config.yaml
n_layer: 14
d_model: 256
n_kv_head: 8
norm: "rmsnorm"
norm_place: "pre"
rope_base: 10000.0
init_std_down: 0.018
optimizer: "adamw"
weight_decay: 0.17
decay_fraction: 0.83
decay_shape: "linear"
seq_len: 1024
doc_mask: true
MLP neurons of a small language model. Each row is named by its layer, matrix (gate and up: input weights) and neuron, and shows model dimensions 0-255. Each number is 128 + 24 x the weight over its row's rms, rounded and kept within 0 to 255. Numbers have three digits each. A neuron's up and down rows have the sign that makes its largest values positive.
After each neuron's rows, "fires in" lists the words (lower case) most often at its 100 highest values on Wikipedia text that the model never trained on.

L6.gate452:130128124111128141124155166155150143113127143123138145121152112184110126157145103130152086101125126131103153102117092132161128154135129090164129133142101152106147155159122131138143057126137114113117148113141176142146131139104101188068103130146096117124145135116134133136116115144116157126139106137144173121111172101143130161127138117104155116144115153112130086161132130113163141121146117142176148114144140099158097138142137120142096148121158146107147156130135149161086141098110100198158145137105181122131093166109118135135103131117122201138102096126184119141158139136136144142122124114136072166112142118085163110123146125158141106126166136110133179142152165134105144142118102131101105074126120120095194167098119088142113097131161156131135106109127083134102100125129151
L6.up452:123124104086115122155125103092093073085150143135148149123121120118123141101146081120122128080090145096114145159164135129137105130105143134048138132115130102137157185123119118143130126097113112119163124162117112116094122150115122124094143146164145109062105145135119081087100122136135097098124085118093143096087123156098178157119137125135132135107159122135181149137122151110142117138110156145099142128095144137104103158160106124110117133123141111120134081105155129109096144134145145179142115111118119134132075149109117100156121095125109124179108119139100123090122172141142095142099102116132163120124173105188123149128093100074180160109145128149161152136114155127117103143157111111166115103101111151129171112134121110175162118127124122123120123097130125136102127119130139
fires in: "and", "military"

L2.gate323:111124130105154176132125127132104098138126109164135127096096123176128122149112112130123122131120134124107180127146147129128124132167097106073130129070132135122129192128148128126138155125127113132150129103100129083130095117128129123121067114206124129117118129113132122127156180101089077139070131094136128157122132128111137129123123126152150097128121116144135090131114128133124132118131126132128132131127064114052129061106156130132139120132130241176133180146152129129129135127130124129165139152116128128117122195115133137154101143162135127120150144110128130152156129064154133128046138124138135145166150141119133121111128143124109119124134131125177136124155134126114127129119164140096108164155084132099108131130128127123105133131133129111129133152151184121125129149127089
L2.up323:081141129166173124130131128134079199135129114093133129096141124099132109097111117130125125123128131135099183127138128121139128127109128182149126137101126127128113138133190127131056136127129129129178130160118127103124126121125127134119067159112125129113102129130119130123142104085136149169156136105127125139121124126148153131124125129154173106133196080131126098118105125124129128143130129127139134129237169128134127127172166129164124114131130186106129108108127128165133104124128166131126122135151124128030123151157129132142134121077128127130120139089127129155151111096068129125143146107133078146114161141155128090130135142168104117110125128124177157132116121123090122125131174125110076153125130133132151130124123131127118125128131130141127155127083104088124129125126062
fires in: "in"

L8.gate80:173122102121139115103165143087148103143121122126111148155106113159157145152146109102156120138094098149157118115137086109149131145118166127144119148166147107127138160137155141140149127130158077125094121106134131117116119150113098149107117157116138147143177088107159144114111144142158119117129096129139150128121124101116090160152136125110146107112093139124129126086110141114135121110129094102160166135143141093060111149156142108119109183122126116103155085112151120093142105142184127117135149155137121130129092146085141132122129098145104105107110125110139124161126128124138089141131225133113137145125088124103150142079150172082122128099160148065189161179116152159141098099156119137138117115095116145133156176123135157094158157134146115108081099124116135123110106111124120
L8.up80:170134135148137143105153142072136149178110114134113132134132119140138104163146129101132123134090089139138155087146111134150124136130153115148109117129141084139124146129134153118163166128134075131102147125130134116101141122124120168139103136092153169158156077117159145132127156132179100129142100129144134133145113139098077176174142115094101112144091157127118130066096132123115156137154092146145134140156127132106131170149127160125099153137102105114156115110114134111154088164164166125125157127143090161145101146100141113101133132123129116127109152090129125193128062137156122116132169129177154110122077124103098163134159152145092145101150142090152160178143149165126111126108124105158110137089134123154107163140156133123170160116151148107076096135106132124126118138124102
fires in: "series", "women", "information", "film", "team", "year"

L7.gate367:100190117143155142132128141117135100117183192117096119136103117145108160164141102107123099110108096115169108110119082132141112118112115113121133149123104107111163156131133148108127134119144105161105114138148122147160122132127106143117089135126129145129163130106136124130135148134119114108138109133112115130098111089148160114139122157133108133131119200113123140104094162144101148125155142167153163109156113139109117079167106132147140128097108128081183116121139114129084119078158104137146134142157115124126130176109068133105105136183123124123121132190169136102133143139116101119106190127126145160100125144102082151144109140108132132126162157104123125082111144134122128090152120130128071069129131133137138156116139102143109104175181103123111141163124055114139153111128129
L7.up367:135161092143124147129100119165110128090145128135131104115138106100129128131150129122118102146088133106194130099140108145135144157091169133088131109134076079121149153138125148093150144109114098178086118169169115153163118090156087139090095084082124147115146117147128093150144122166111090149119105112113120099091126136110134148130089167094121132179085171109102104122134194149088131151128124128085148083132140118128134123139132170136126126109091105111165153149126137158090120098147116129099137119126100122137104112105102175121137147169128103137135117145112126103133073126141155115128168111108144157097143147095086151124132135120097129112106132095130164150137125088108152096121148137115101118106130123160098158106136104127152154174130109114112120124118089115128171129115143
fires in: "usa", "ger", "hun", "tur", "cro", "by"

L3.gate139:104143129131132137134121141122122137125124121123132130122140126121119141131200140122225128130128129131130128170140127128125136177129125126117219121179095125131142104127107139132137130124123124124121112127125221131138098084128117125160131129090136128078126117132130204138122114122066131137126125126129124132122141129131145118130136105122173080125129128160123137089023118125141137116127132130001091133111114141130108175067129135130116132128118113128131093132119194137039141113131119137145131143118160124110104095124128117124194133133105122131123128124134136123124130122117113099118123121129128124146128153130133133130084132124127141124126078131127112129138129135116130135128082132077123116122130111086127144118128139114130169120140134129130127129124126125132121127131116
L3.up139:151126120130121125145139109133121133121128124130169139134133133143124174140152081173166137145130131136127117066144137130139116132116132117130181128114091134147118140085132132130210130127106125131129135115124148134130132255123118139121125129157109131110126119120129255130117136110173127131122116135132130127136133125109119140136123128133160113133131127110130129101146136127135133129124126118061170128127155133135140104109135140125139131129126135131138061132132094102098124164126141129180126132124121126119067057113128131134117134131132124132133123125118128129132137126122131084133138126102128121126129178129125131128110138128125156132128171129130115120127126123115127128131135134165129107130125116255135123113135116093112183114123127130120128122134135130123121134124128
fires in: "film", "parliament", "films", "house", "earlier", "carlos"

L8.gate216:127137125094130089132154136098129125081158158119130129104129129106112158124113114090100159152151133108140106153111111149114115181074160172110122114123147128126139129101110116131109149113136146096144119152113120122131099136128166133122148176159144124101091142131138104068094125142165170125099119116130083138071105131088145130111167150130095110131143131137155114120123119152135126100118114146138142144147141130107078121133095094062141102158152128105111100156175107104115128116128134143122154154143075118111113116102128127150142134124143097146159069128120146139115166145137069105140128151140125130146132128106137138129135128112114158129101131130180080127106177132140083150192170116111146103132161154133163133154135108147141117169156093120110109145127097100130125151083046
L8.up216:118142118160124136125139142062135153146092129116098094139105145115064101109129135111108121165156119133139137127138145143093104139128136116137093123134153118143117071155162140113118096140097138097120080146142134144100097086126152124128182127139109126129115107142133083132171128191142079135133118115152081135119112174131121095128138111136150143118103130175126141106128151131134121147153162063139090104090132114088124119138142124129155161162139115125085126112141148112143107129120122093098152139087140147150137133128108170133148134132124134149155077184114165199112117169134119119101124125144119122119167131125155115139116081130127154104131108154146121156153128068096133149173121146126107147144130138078134129118091169109121125152129134099095153141096106062124106142137098
fires in: "with"

L4.gate86:139172109105103145120144162130166119152109134103139126144147130162085121151132118138142132122117165107119104120079126095177146085133141096125122154131145142158133116153133105100115124135124156088081140107118135121127122079120166108100129144170117079177112107113139174120124120144107119068145164121171118110146131148138143137094126110133160150113130111125110128085174163119140114137125128127099139124155074120128076144113127104129121132096126137109145147119140133130125122131171117173145104146164132139105170130194165110114130103133101148150131167091131115144109169116111119135147128133158089146181102040093143179104125123093137144121131133153135154079136129150152132087137117129142148132112124141090107177130134128110145132086157138130171125120096141164144134094122173
L4.up86:081132140162133154152165099137155148136108131166119112126130149164110151164182117110135093119121096114103176115146138128154143124136170116146112143064095149138129139107129127094139086119136063100120157159144142149146098155158112157133144106127111158141143089109140107161154148150095118153154125135124117133116177112128070120116108120096113114112123138139160149136136143121162129148136127162172164126091110110158178108151145166164104087136161116154145128113147126110146199148130112159118129144094136142095146147171158137106103118110117150113151124163118136131129146136128147149146139126086166153144120090142155125131124144126147097116141121119104120126115179141132156161156131078125086170159086130161111166111161131119107093118157106103119092181140118129114139135167124
fires in: "was", "is"

L4.gate123:110169114131093090151123119121116106124118148161106161158115158147135095136153133132138128124130132161114135152106124155106084144114139114123110143131104119122170112112104148095168131104120198171194160151126115119128107110146129156162107152102138106153112085114137140156119122112129107073122137128146127110100151154104125131119200137178141121115113116101100140105094194119121126161115131123100142105129127084123156119094144121132107149118133148135125121121120113136105110123125111143136095141108204106109116074156146182139140156143123155172133137070168107112142172138154181173181126137100140130171127144139120159114125118078113101138121116136148139112119145114149111117126137137147125130157098171120117083152121084154122159128140124125114111120143168175158139114123111
L4.up123:118106100122097104177135142127096124142109143102078094110129147122147128128180141145155133167104142191122108110199149155119121139163135157136150096087137114108147106127116181166119102159140204134153124089089108131079124148171113132129141131092138140117112105121110114180095150121162084152095099147112188092134152121125163147143146104150123148119099122106113167116128132141171148095133125129134146123129087132131134101085133137100150169111115124160120127120121095141129125137107125147113150143092168111101125108148155143137132135106097140091133116073143101140113131153183102145109122170154120113116141137167114129130155121082142098131139141133112119139143155176145136149134171126117163149130149142131141098173155136113163122131145131130135156123104147086112101131145110
fires in: "japanese", "county", "japan"

L2.gate219:106092127157132110131132129127206094179132146085126131132116118140126207092100067129122125128132131125172096131129056124133132124150133132173130138093129127127128074134126129123121147135131135127114130188153129064127133126133126088126133186178125125125111130098083123110111104161131151122094124108123129118131131131117151128126132123152165112121151087151127190170156133131127127119130127129139128128100157123133127135174143131109117138127120113095124080140116128145131117129134143124150176122135129120137134074140128136130132132122120132129118141122131126076150159069176130126206143148128159076142094086118132147136124140091103087140129128127180039123133127124120129122133093125141096118125123119090155127128133131131106133126124129149128145117170136106127131193129149
L2.up219:145111126156150128124131131128122180162126164128129123154125139092130128162089142126128122130126127131132154135097110126134129126123109137176131137126125126126129106136169128125095150132130122131189128111198131123130128126131130184133175179171129128126107132106049128125111115091112082157178128167138125128144129125157110128126127127075188176125122127149123168128120131123131124156125131127115126128127130131154129132134120124176135176128132116116133198087149134078123144120134120121129149177155130123114127128195130129092119120164138130135177096114131134145140104110186132126120133173126099104078110149144122143074134147114129101111127128126095123125132137124089131126126121150140180132074191156114110132128151129129182123129129132095128062136179108133130125085130077
fires in: "two", "three", "some", "present", "presented", "length"

L8.gate152:104100136149151149120118151153138151152123163135104120156127134127129154099158121109198108112135087159093123120099108110107170123167148109163097137094115157067157138165127162102129100133136142136117151144107178130174100177127145126132085120126105105120146178099138132123102153157174146102110154140109154096110166072135147137130160130121147108097135160115126156146128156141145118103081121154129144108134134138098127102135145130137135146082095113125120123107122096130136149107129109106122118139120126132093133115085077096109117110176138149120127155125128124123116123130134100135152159116109118157142095123112135154124126127128138136130148133102134117169086194118080126133141078123103084124116133121173142188108123135122123130155171160140093085156180147141134179087149125
L8.up152:123117125157129122143117136136109131162135127143121113140126102139140170100174163118194111083102138156123124116137133084084110110176165139137113115104108128081157157125112181142135101124157140144120132162104132150163126148139130132134086096118133148125157160110130137136113145102141125101129128124110177098115146083161137088144134109118135120113167132122120145136129188156113086135104097173112165087130140100112122123122147132142134158066082125127156139119106070144111132142160110107116126125134122125087114094109077112117165114163148144131099180157137106111111104137143108137120156149118088162118108147138127171131141146111134105134182128093122134189087190124124140112135088118119095111114149120143139165128150151110121136163179144150105104129140147158100138105158122
fires in: "japanese", "japan", "character", "series"

L7.gate294:127136073137119130147136116197152057089124156142120140134132149090155162151158092109096126132098135110149117099125118180120124161179115117154142129118107085109113128135119148120139079152115094133102100098156128110135071102123096107116124129100078129117156111102128112171095076114097174159109151115174119111130159138123108150145140133122154160148132123119106131142150161086158127137133140076157150111125097157170116122146120150161169119137150128108143123098112146161108150136145141173178145178115154134122110155129116183104133201170134149140110139146130109136122101109113158113122126141104135126131117115115136131083100118108146097146149153122124128154102136138085157108101097155147157107161140166123154145140101153108132137124146108096125131123128122105133134128105127
L7.up294:113148142123169146194146127150133119158133114123144115134130138119101095143112109123108116116153124157147130135117165088168122102131117154099107134098135136101154109124136134120114135097139118115135119176115112100173148160125123156124100104135147095117146112099128131126113114175088091105123122136136113136094138162133135110117119125140125120092114160120133143141124118120101141100123145127179141134158154163129124099149086141152126134084074119119111101171117137108132119150142118163121100096172110141131147092129089101144121078136147129125113118159096086093152145119185062170137138127158114166116169126066159162127167149132125166112155097146124141071154156085135152125134113089147061125152149121094133125083133113160131141118111082136117136183115118121072118127149128
fires in: "ger", "mf", "hun", "arg", "cro", "df"

L2.gate341:143096129154100118129127126133084107123131084128136125169154123113126131036112155131126140127127126126135110128151193131123127127113142168048124133127134138130130161139174126128193110126131129123118127186111119057125155124128130169127106154168130129136141131150151128118157170099115143121117133080114130127122131128115171129128125131104173143131141100083128090146131130146126132065124130121137125129167109114145122111165121129131120164130100153118126152139127125137131128126125132123101148149139127125131125157176127128122124112073104127129125132072131130093145123199110136120133127132124143173187182129203124081109127095132133119146124127131125117129129125127162126127136165156152107173106109165204123127129129126126082133128123132118131081134173130174126128167128125
L2.up341:162150128105130123130127127132105154114126114137130129160104135088124120063158088128132134127127128123211117131104096130138130128163115078119124121094127131135125103130157129126096170129126104128086127148162124101124196124128129138125124151112135129124171130115117128113162119136090130171134132131130128124122135125164100130125124129142142153129149133184128160105142131129128130138124130131135126130110135130170126173144165130147128125125143106134126085111140131095138132129129112128133106168116123127161135108188123132104185119140099123134156113110130126158115110145157130131076153055126078136130171111142127100102131163136151155204131128128104057126109130127108130126131122117102123127170163185099035128129145130127172119126129128117129100133111120085127130095126223
fires in: "first", "team", "supreme", "super", "teams"

L2.gate436:159082128133149102128125126126053159119129137117122121112133127120125144176099116127122126129121122137158129129109206134133134124125138144151128125191127123123129160125128127128082125124119101127075129140140121131134117128128130165124137120179127129125124127132124131131161136138191112103109128123125129107142123130073083129126129129186112115121140182072130168135142131130128129149127129129123130132172111122091126108124102124136133124124116094169133127145126132091128118132132106125193135104115128125135131099068127120153148118079140133131151121107130124118109120103133138134134104052122139159177126051105138147141129158107185187124129127128095137128119126126136128127127140207163081103105117125184133132132108128132100120128129131193129148126107173138129130212125085
L2.up436:106136124132144097124126126127162124120131134084127129115149129167129135164097150125125121127129130135073102129113164128118130132140120140146128124115129122128128138139142126126168127131127155130128139110110124112134214128129128127129108098078126124128150125130107117128034110189139140117131123098131127116130128130144141133130130130168148109125125128130122154106063132124123131155128124128109124131081132134159121103078136130135133194125133111140123122065154130052127135129129148132080152125074129124086127135087132126136157148026138126132166146101133128127165163131112128125134144130127126089134165149165132104105127114127106135114126125126199105121147129125146128126127199085172180111114112119139102126127125129131153127128127136114127059136195197129127127117127105
fires in: "city", "team", "coast", "black", "like"

L3.gate247:061134117123132124112146157119135154128133126128091128132123123129127074120099113200110132156129131125123115108148114127131133122159123119123204140113156138113109145056157129129103125116104124146126111120136054123140106148131129125103140127154119127144135147131123125132147109105165134124141129127122119144125130124076124133140134135120200072133150133160144139164141123133123118131132128111051115126117096132127103109177128133125147129135114135131126060120148085164111131091129146115094132116137128109128102135114122137117080129132101122131104133132141143133125133114127147103132086126239104129118134083135130126139094133126144183131125124127116129106142132121149123132132104142159128117141127150255132142109127125140135183129127129121121124112127130118128135128137132
L3.up247:077130126131122134121121095128124164141116124108076128125151117124129166139188148076160126121124128122120128218155126133120108096132129109127178125174134109134150131237129130125227133126141133128137111088109121117122133067133124132182123131143127124138120132117123100142118108102102120125122127131127128124136104128135129117119137128132108187125132120122123137087113117131126123129125121108110127129112214130115107087116119130127110126128164123131133046127127167115114134148141141123095131139121133129088141128092127126130106132138118129135122127127122118138136138139128105179151142123208124117115130139128125136132067100145129104130116105136147103137135123139156131126122100137114119113120131094246118109136126125056136101141129141117115123120116132125130120130125129
fires in: "career", "appeared", "winning", "appears", "appearance", "beginning"

L2.gate471:080144127170109129130130126130151170134127133134130125111135140143132174134126200125124128126133130119117115128164061126131127131166112102109131125159134127121127084132147128132140101130128103132081124169114131124129084129131128163131128157194126127131160128119151132120083120141103098115136128089132130134126128128196125128129132127193138122128138111195128212131136127133125131121124130127115133130114085132027123106074136129142121104131117134111130108074137122121124145125124108132191192127119129125144128123139127134133141131117109127128128119089127131125101071182149123127137086141124115173101147127117144154133123142108178164149127128125124142129081126126127126131129156111095131090121093138179108123132146128130132126128127124150128220117096100143128127168126180
L2.up471:140169130147069113127127127129098138107124128088137119125201138106126067129120136134124126128130123119112192126100124128127128129102112177107132128107131134129123132141123128126100166135131098123122126131098124087132119135130131179130175175118127127133114131151106139127093092087143145125088134198132125129154125127117115130128131129147123135120154161128121085183181132121130130028131120132123129118087112133112126169116122123134120159130097133108128108091081132129139113125126114125131163114161130130069130136052126123122158126172166127133156135120127128150157128124180129128138131101127092095120134113193140140119127148155124088160125128128137141129145130122138124123141108173126110170124128092048103132128102125129110129128129125113126138140170140118126124131129026
fires in: "cup", "france", "london", "franklin", "frank", "secondary"

L3.gate101:159167166118151128088159102129140131131154110155116211118115147123125136092126130131133126110161102126117151150127103138133078109135117086185135158133109143070118139138157120136122159106126131146128112124108124112091093132063157142152121125123119153161132099139135126134102106148147124104126155157171117137150099116148149073094136093121124169069125134139149164132116106156109163114121162122133130148148101160138137127141122079117130117126109154136131114127097129123138146131136109165137101131149112098152149151149145099159112083124140142136162161117147184116129154151075162143172160130108121151176103137148168118117127127111119143119122114153152120120107152125089114124229111125164128112160135148117143086147107150135115142140129121161081145125174139145151152103125110
L3.up101:161108161119081095130115134112164196153140114151152162113147133094141126107117118132107134088164110129161169119182142134128122093172089183162137067118123091122114139141130152126135121150110132139118127164094121143079179120107135120119113107106129185127103060143139120168140152116116089134148134148153152083165111132099106133145126105121116143132172156120147154139137154125124142102127109124119146142160104129176171121132096107146141118133115161152148116137103114145156151179131133151129077084133099145136133137130148095163128108097113140094118113150111164134141121116158146134133109117106090133101133130152147137147104139186123120125134129136115087102108153133126164149154140121154126166147138140106096131139142131135178125132126146154120163189086179124115145143120154
fires in: "after", "january", "open", "player", "will"

L6.gate40:140123096140135175105112120121125136145096146153102092145141124126149112122156100134152147108081122132089149119104092139114115204100132125139123084122130098138123124115080121148143099114130108157114059131113142153098146094145123144146128134138144126105141112078132167177150125107141178088147078141121141110076144118131136130120166125136107108144134162085143152112156126149143164144148102133101148077122120112115139133109092120103128105137106118160156109105141082105120147105094161141110132080076138156110108173141127150109096087129147104095099153117157120136089146148117115133109125131129092079091135133161113196135161098131136159114107159140087158143140160152146106135105148136152121155119144153142132146121147178089134097156143150136126128153116147152130158160132118
L6.up40:137147144101116073128137148102123088091162128145105158123108121133080100174197110146135130079144098176128146143144106078126103129143143173111126116137104130103147158160153140114136147139127139158119124144102160063113120124104112082110140141135166158112141124113146100111111168127126135104112158127139121122136114119154084094164142113134186120113100119127138138154082146114131117144113131144144139141128124147106133141148139090169151152102089127131134068113158189179130086105174147138143125135123100107122087120086126149122148144137111134130136149142137135121128141118131104117115230134149103145171123101138131144100139146104138090109174155123187119122113112128119112122128145123141102148182123173168141149125121121114120086146114146124103110127119132129120112147126136
fires in: "work", "school", "worked", "team", "working", "information"

L2.gate314:044135126108107139125128129122096099143130089141126131138095122082131195091159134128124129127136129133118162128145130129130130133125119185111129128158130129128125147129168131130173137128127082124115128146119124158131168129131126110133123100162129127128075127132156129137135178167155097191133130167136128132139126129103128128127125129175135120129112090125127154139105132127128130108135131130143125129103182131121129109138118126105127102126142114149130090163113126157140169133126085127172112112092126127071128142162128124159159117106182128131103118136128129200152082112115127127158132160126127096089148129127129096094129097144121145083126129127113106129152127130128129125131137030114139190138117198211113125128129129128168131129130128124128167123071185095128130131125111
L2.up314:106138127187072170126126128131205129134125114163120122121154136138130110118078099129120126127123126153139134127195120129133130127126132118159125127136126126126130087123158129127181140132128227131092131149159120123121099128127131160133112163125121125141097132123112136122146137109134116138086128129134130124114131128093132127128128126174127149133157133103134092132162130109124132071133126128137128129097134139102122121112155128130127130127117206148124105077166125142120139132127103130114123075123130124130136128073125139139152131140136129135191114104125126177127160142076123138139110141132102172148140135081139094183126099144117032172129130128124153128128131126109128124137162082100149169089108129146190134126159131128120125129127123094126202111096077138129128117132148
fires in: "are", "appeared", "appears", "appearance", "appear", "areas"

L8.gate395:109159113110120172103198118126144133162107121113127122131145137098133172151158085113147106142094125161173107148111113156140110095185157118147153157123079109144134117117067151148112139127135095109126106100129101110150110138133085059131130144146095186181120133113100083154105101142161111158135124129154128136121093129092125107123115122134142148120100138166144145146118126162176152134084141113155117168163111096103143138113132126168139135134182131152111110151115167127108137117147111136152138100159106113111120088130138195151162114142167113148145133146139167140127128110131082119155131165137140173089119101096160116134132103101119129168141114134129120144154100111131158141097104152095143128126128108112132136111140139114089131120127157139110102122112070104121133105137156
L8.up395:108112136148097155094175133132141140137132132123142098106156114121163150121145099117144128170100130175129127143091135129109099134117123133132123129109151120138065099119063156155106137139099143159101140080171100105116115102156082085160123103185124184167137123095123105160102153122115130134115135119095141126104149135112116120104125133164168134129121150144061130163161142113187114140117101120101104111129109100124103114101108091143179136100152148139123164165108146121155135123126118156134162139162138138149115143131184146120158123119155098128144099111120140133175089109134110109121126130133086128099153128136155122154107135096139133146165149103130120106140151115152167108124133171097128158069147098107145130090133111111126153148160153152161134101113127103079124102152159
fires in: "2019", "2017", "2009", "1999", "2014", "1989"

L4.gate451:150102149114142119109131148122100158142092128122133182158115119139109138115139141128158148119132166111107142129116122125095137115132101116118147172127160148082134119164138116108112131143142124072104122132189137073122090133095089159111149152143139132157106114092124137137098111116129157079115112135122095140127103127133099124121141122155131099132100111122128104132148113121110163122104118185129134123162113119125158120181151124086111122160089126131085127131126176103081126037160142115137144173121136132136117127084145129099138171116130125137133111092134133125128168125083150162087151116125094126159130091140126143097042148092143129124161116127131140139109121154132119117156139131077126138097112076157103165164143130109091138112100109131128132104134151132159130117078177
L4.up451:149074116130109137142097128105112153143119117134121129130148078131118143090114160145148145110117204124113132093182155123115090126143130122111111098125134124123095143158119136171161097160153150092102120113139115108111152115128097140138162125137142125131087096102117118158116159122153104123151107132108166073161112128126115136149090100140112108134130092121149119094136144116110163163123088162114126116149129130147164126129136142122122129140101125184107138133124140110141143113140145102094124149119125176119120105125155131103126121076115126077111083098115096129124125101143113178100121086136081109124153100148120126121086127105104135111136145098112158162126129129140178108131138116133139168102131062118083121146171115104124162122091145138177119138065153144128101152095203
fires in: "was", "which", "also", "canada", "sets", "studies"

L2.gate361:122188127167105134127130131132149123135135132133134128091169133146126122131112149133128128127119128132152145126100104129132124127114101096189128119151129137130125130134122131124122154128129148123080129079123131172134102126128131136124079100058136124144160129096125126131171132119153154059116130137130129137103130126134129131125127132113186108123240151063127145134175127123132131158124126128144125129133162136084123159117196127131124128130103129113133100115118128098125135125131132126116145091089124125162116101115124140170118145148137129126128123181130126159103130128060133133113157157135085127131120135164130094123129117127074123109132127129044130129109135132144127129125208147110109122119108172182101125125127128128062120127126124046134120119103102168126128130124114
L2.up361:136138130105164107128131125122064152141130149114123131082129124102129149078115132126129131124131124125183071124158129129129128129146140190138127118186130131127134165126102131129131125133128111131184123147051131144131149122126128184131109120208122132136111124141083114128104117164148101108104128133127129118112127126100112126126118129121111136130171095085126155164130131112126134099126130125131125134064110127078117110102167125117118076129134125104123177102128124149130145127127154130160097075163128132173133150160121119177122120108116126130177097210135122112109089118114118126091102140124118175129129151118126134142124156115108064090131128128155148129130129126097128133136093187100076115153111174102092128131161125123149126126129132108130116135106102108128125078128171
fires in: "party", "different", "place", "conference", "development", "connell"

L3.gate294:137148120106092125159077099112114107115111147108082111166184120148169113110110156106144147153138124164121113117101112140114111132094145153108112153097090077112105085118156135136190120157135123113144164184125138120083134137151135114187151114113155108107108135118138141149093148114084150128144152123113129142134164134140149155120148098126154091112126086085157152106110168139148119096123135067098150130081158138096071148136115136127133165144099161135129142123145113132129121095093146139177135138107126151146111154139151115123149145112116152155163132137110124174155173146133126146148174130125119111143166104145123122129123104126175162120121111146166150123105102114133119158136160137138151157078142136192132108090128122144127105140094106127096131090145134129159132158104139
L3.up294:063091126133120130127132157128111138113128160130115088135168129110133128142135180114162116132113111137132102141146120109140089087199139149138120129088092111153162099134131141116128093191120172136130151146122148141135149094137136160126137088123121128084089141160121156160159157120135100111201153123110154132171140140135133128176110075118167078118078140130134129128124163127125135127137094112121143077152106134117188143139166148164187171134092148131136128136124138138141116120125080130122126153137099166177124129155132119099109104124128133108120092119147146147138117119116126135131125119190093123126151144159129156144138128124124106111101156123136119093146161153125150105111090126169109152097184145131128110111153089135194124127135122138129131130107114138113141145143097
fires in: "history", "kingdom", "rights", "studies", "because"

L3.gate164:093164113126122150175147157133140111098122158114123112177127145199115137121130125121136111139126116151123140115108100171116156149094108133111135162105137109069111111127105136146131115129109138060128104168162142128113136124140153152138139103189123104087094118126141133137135135138116129106139134123128105120104100162145128137084114081152137129083109068111151116129127155131109156090172128063123138090150122105116105125148129128124140136188125130124081134191183133127122154125119177140132169129117146124125095116108126137163141173117104140141125121089178115133159157174099103125131127104114134148110117092139151144128131129080162130119159119164149147125124152140119123127195145130121143137163170141132129136100098106177149134179118146121132132124120130102109118171108157
L3.up164:092133092145090150166131169131120131123101152107113092137144143166129132094131129121133106147137126147137171135142132170126134144107119142118140121116127088092083104120118154158113097148096158068119119160145131139113116133135135154135166094178127137081093101118132121132144177145123107121175132130124134116144121158138125136110094088156137124106106067126146121127123146123106164124189104086133136090145132126131125146127136160137144137174125130133068136184167132126113152139120191126127165140119129139133110105135144145152126161103073134129102089089164099135135134155121083128126126071133131140091135130148148123165132123093138122123154114155141143120156144130125149121158148110116126164154173129124116138116127088181173131175102155121156137159097123123094107183107176
fires in: "since", "during", "alongside", "inside", "with", "making"

L3.gate313:128123139134127134133128127132126112129130126118120141129120129127127177132185096201097117126135128117119132087147128135131120125120121114133171123106151138142120125118132132129127123142112124129126135079132169126134108092130135136129123132119118131105138138154126145135147131127141121119145129121133126120140127133151126117133123118128236146131096128111123117063255142123122124122134128129069133115129140120132180061164129110128123130120129100131128201128118095086092132114130150104129122142131132115157162109162131121126126133127136152137129129141130153130129133137090160102117169109198127122144118163122112137128177114131112173128136161140140141129124141131127118119129081122139109149138128220255106176134127124136135159120137136123134131110119128131124132128126129
L3.up313:100131149118128127120154145137115161119139134122105125128105130126121079133141131082091142142128120120140110114160123131115119128126132131130154121121185128122123126154132125133148129133119139142134125165126114121136125061123125127121128124182122130130139150139127143122142125111056136132129119130136123125128101125138149127128142128124243104128124118121120135199060109131132116132131115139097079127135235125135184108155138133133139132126138142120139086134124107169183119079135137117158124116131054128142187140116133140125078128128112121126123128121142145126121129142127139111132126124160125122133125138130152120138117131120140232120113102122114124132138127131142116113131037131124119120128129169147111160122131126113127011125137137116126131115123131124132132133121134
fires in: "in", "but", "did"

L2.gate215:172156127122113125128126128130144109157128089125123128097131128151130103126159125127125127127134128123124117130094174128119125131110137121147126137082126130129130118122137130131123158127127129136109123150062125093127171129129127120130144122145122127121128131151133128110169107142155096116173120180130128116143126128097093127128124128190132108132105111086127149084134129112126122188136124132123128126107162131175127158173141129088123078127122073126125098096136131148117126126124143129134107049129126130097134170092129136144175126153144126133160134193135129108187132127151128132159101049133130156154186152201135134137121158157139116130131129127156125126113129123137130128127106146088116159114152045026168128128113126127087130127130125144125188122100142094129127123129088
L2.up215:164168126052075175131130129130159137154127112120133134132076135112125113225088160132133126123124135126144132126152130125129129131120095096094131128126131129126126102136098128129054110131127098127190126141157124142123130132132130104131092113160121130146155127111135133122104067118132105150120129068125127127118129127123093128127129124175136152131164143096128097073136124125128133143131129133140128122134101123138130140098171128157123222128118071147125134157135131142131137129127129126116133130142128127128126185182127126144106110138139127127142117117129130170113142111198131122125130106127141124128192108164121146129128106152102093120130128129162153127107128126120127128123089141091098102192068181111137129134108131127114126126129130154131061120115129064126130093126108
fires in: "new", "may", "june", "september", "news"